Weights of a small transformer language model.
Size: 15 layers, width 192, 3 heads of 64, MLP 512 SwiGLU, vocabulary 7637.
Training: a variant of Muon for these matrices, 150M tokens, 9156 steps.
MLP neurons of a small language model. Each row is named by its layer, matrix (down: output weights) and neuron, and shows model dimensions 48-143. Each number is 500 + 50 x the weight over its row's rms, rounded and kept within 0 to 999. Numbers have three digits each. A neuron's up and down rows have the sign that makes its largest values positive.
After each neuron's rows, "raises" lists the tokens whose logits its output raises most directly, leaving later layers aside.

L9.down263:457507539553485512535403541590553525412521500560483524469377535515527476551505449608416504418430508502528453462556488525559504412479485515535478553568550505565484543426415529455582441479520476521656411499465501575553467430525487526478417493518548423499477568552543475556418558511573554507
raises: "ide", "ty", "ides", "yr", "er"

L10.down281:521532460477522445472598552477583502526483514422566356547469537480549470475558429507496538461519562466511477426543619526437621517439461409524549552418553512399508452579524571556568450521525511511558487499502464470479605410518555535515487535541480530475519473586552475603547526529484435475
raises: "age", "ages", "ings", "while", "aged"

L12.down29:507457576451576411456489434548534523502430507541558477502465509534555438468484583487499482561496528513530543458488368480434485555540355424541417482419539508508488583521625513556486491471521487547514533399481506537523478531549489520515499513498565496528533459483419609492488527555590455508
raises: "rep", "ret", "i", "oss", "re"

L6.down206:572514503558486502512495491505535510535507552518487524438476468484524509520451413511524556453595499530478449400531435529476414520563469570557557458491482508522491537493486567436543463414521491512496508531549553610497510411547574554538536540450526418560547544522395497522465456463522524542
raises: "cl", "fer", "th", "form", "ter"

L7.down86:519567495562538553423501511512571535396541481475574476498525484554450487465417462480423504478555559565554561418507395455571461448491488433569524485483478526491493474478414502538431462506546368508489561572537492462567422640501478573455555494558501482430502541546521515529420507523564503511
raises: "ction", "th", "ist", "ctions", "ate"

L10.down226:519505405497490544432603450545530504435529548495588457495482537438542503514495515469550551451524488555600398470508381485520519516541478425493486408536474533545461509543499601506490482430521489473480539466484598487533468441552593641459606545607442527515471512512547473500542544556462534475
raises: "oms", "ology", "ological", "om", "aming"

L7.down178:486551518409582504554491541545533532581517516456460473431486571499538464407460473640528500579541554461466492516525493468470522491424493494425490503470409419531535578554513497431551539529532436481497454447532477469538546520456513548556390513559556505533597487583520452438550593436633498562
raises: "ar", "l", "ep", "an", "ll"

L7.down223:550530551426460588413460510375495507413476371470414494540475538473516428444540489629516571539532430527496427461660469498507405537386446485461498437512511457420521473456522519489568475454522478491582521536529563528522561396501494490505483572507483467520427443541558502539486490491565452576
raises: "es", "el", "ew", "ec", "ng"

L6.down107:539425515458573438454496530489492578488466469579485489456475511496499559478414496577520506548408491575515484446518442489539548469521436485503530486605517562396521537520453535520440552553494513484590558481565501521491424554486452440446554522515433551534491573555541552491546541455557479520
raises: "ression", "ress", "th", "lement", "loy"